From a checkpoint of a small transformer trained on Wikipedia: MLP 576 tanh GELU.
MLP neurons of a small language model. Each row is named by its layer, matrix (up: input weights) and neuron, and shows model dimensions 48-175. Each number is 128 + 32 x the weight over its row's rms, rounded and kept within 0 to 255. Numbers have three digits each.
Before each neuron's rows, "fires on" lists the tokens most often at its 100 highest values on Wikipedia text that the model never trained on; "fires after" lists the tokens most often just before its 100 highest values on Wikipedia text that the model never trained on.

fires on: "ar", "al", "all", "am", "en", "r"
fires after: " G", "g", " qu", " g", "G", " Qu"
L2.up11:064137116136095113145143137145105111101083076111142155090104154162064135160135168138149109098111163137094154105079130174137103141105122057193164123094155160099055113108140132101078116123112168134062145073162166163107121156126123147083148134137149133093099131156140147109167096216125165126142130043164142098151117151075196181120086127161158082162089184125150186173184154067088144160089

fires on: " of", "an", "ines", "ran"
fires after: " J", " one", " Is", " j", " Ch"
L2.up229:093140143133086124139120155138111092099106142090185107041072140138137149155082101075124125068101173139104134125199126099141149214143100149109102142117162112093126081058154094143106143139157126096063085070118105151093123149129090168120141165099126094151139142137146104031116158142127149122127149171094143110143091165123122124081152167103123150139115107126184151134090139113102172176102

fires on: " |", "\"", ":"
fires after: " |", "s", "o", "a"
L3.up90:086194135179060134104119132114122130116128184156113100148128106132123136130089146152125134107112172068147089097119144141152161152104140148170118123155185145076108149083118129151133162127110141173086083080139096216146121103097126167125165110134094078156139088128127083115177061123117194110152057174090090123111073096102131125150173057107157216098131117158086092147134130102096179160079

fires on: "\n", " 197", "\n ", "."
fires after: ".", "\n", "|"
L4.up391:105156142161130132098141146202119125174103115095104104138044180131100149154179131112114078150135114069161148087173137155130088189112146099106132141151191182161150070120154155124127110156124091143068093106162083128095118127122123165110158135097167064104167041129107104090166178163081130066098076157079103095152121121106156101144147157084151150129113127162130131104125149188099115138137

fires on: "e", "one", " more", " many", " among", "s"
fires after: " n", "ines", " in", " some", " other", "N"
L2.up410:058158160121122156078110068168129053104125060139170118087097153092104193125057171074166112136115164095107136115137146074095131099105167051121150129134168137100128140095172105049130078138103119152180127125106096172118148097105116163151086151057133088136113104093134108144165158159105149133171115125108150106093100149103120137127124166124131131141163109137191143160143158144139158176119

fires on: "an", "ell", " of", "ep", "ear", "e"
fires after: " f", " Me", " one", " me", " se", " l"
L2.up3:134175115125046071183113123143127047116083103152146154152065144130127221121178161121157149125117136115121152078135135107107106137106174057121121109159163097066152097105168120129133184074101138120105103080110159176066135146167133113093120148091125100107114125141190110122178143144073192081122146121147097136111175176136118103120147191163136129131098155138167145138143098082136197120145

fires on: "-", "un", "ur", "gr", " ("
fires after: " Al", " al", " C", " D", " M", "F"
L7.up35:062111129105091132161139117170148121125156138146168182105111122126106126198191160124126128112100130151099115097114094196182150165159139166139107132128093135089147141099120117103150079229130132142099146107086111153103113194140122176108148130143161143133146163153105170125116120175153091157081104116151141115105146099139181102035155129121109106133078075105125169087080106089160138117140

fires on: "l", "d", "duc", " J", "s"
fires after: " V", "E", " E", " ob", " Ad", " O"
L7.up534:110194113119096110147115117122125171080173085196188054159148101124089116115144066137136127116103130085108137184110090100133154091116096156125116174137162140118109110107183123108111120196076125132119090187134061184153076191108084111136135173153119094114122132132127108123130140154136096120103128180139146163125155153127134144154128138079122113131107104120100116099104115098173128180049

fires on: "\n", "-", "|"
fires after: "\n", ".", "=="
L2.up162:117177163124161133168091106155134162125154073149150091075106126106070127143179107107155110096083166146117175125185149072153129090089124108186122133081144128099114132110170104078132075117119157155129094132130078076122094165139081169153137145188156125122149040112143144077141111142102149145080086148107086151088173165131159159152184122125128086132201070112189161122140151111167118105116

fires on: " –", "ican", " career", " law", "ary"
fires after: " |", "ubl", "im"
L3.up171:088178131163169173153163063144092061085147138047172111145112135113073126140180148065162088125158151110172112150130120094115125144112103097154133161081128141165178141135187098142099092164162137112108135105148165136125094157053083089146136124115118092124115071133154129162128114135093128126151136097108152089042053083116139113078112069120143135167169106068103166104134099144119184164155

fires on: "ar", "i", "ru", "ir", "ro", "ou"
fires after: " d", " G", " D", " g", "g", " qu"
L7.up157:125127089103096070173125141135138167095147113152156152130104131157114095132099069132142141122079161125161139146128103109187124120149082121109117148111146157045131115192153146136105168155164141082112151138150112107033118113122105130131104120167197101096118128073136175091135154189133098109092081137157113093123158146102135126078162063200113101106098115122101133113159138102108146144113

fires on: " |", " G", " P", "A", " L"
fires after: " |", " G", " W", " P", " D", " L"
L3.up389:117173143127169165174118124113132096107123083182096140084106089103097115139094138146148081119083182093113143101122079150180115115123155108126170132180137107122106078058159169140135165186135152173122112143134136103143107136127084079059116128093082072135084132128150150072193095150175077118165128162131093123150149069083139107145151098083122118163069140132110108139151132123174192158080

fires on: ".", "an", "aint", "In", "n", "m"
fires after: " St", " S", "\n", " Con", " Mon", " |"
L3.up245:124141087126183133183126145133131104125119045160189127118131148128085144164085102111133142116127200124077146145084070106104140158183110089121196157121156086144110130191160098084101168154087129123038172122150117116125154136138135118080134117118091114119187126173183140129129180137152163122090186170154078115137132077117144173150126100078071093142105129110165217142127130084127150112147

fires on: " E", " |", "\n", " 0", ":"
fires after: " |", " ", ":", " the", ",", "=="
L4.up454:033132168172134169148099135107138142165104142193129116129100060133106179117116100113088194115086152112121107091148111098113142120185125158195130137169136122107119142134171131146149102189137158160107119105114124173161117164143110119090152110154137103073065089168114140105132125142116185103066071116165158096125130111089153133079082105133152164144170113101138177130160139103105137091091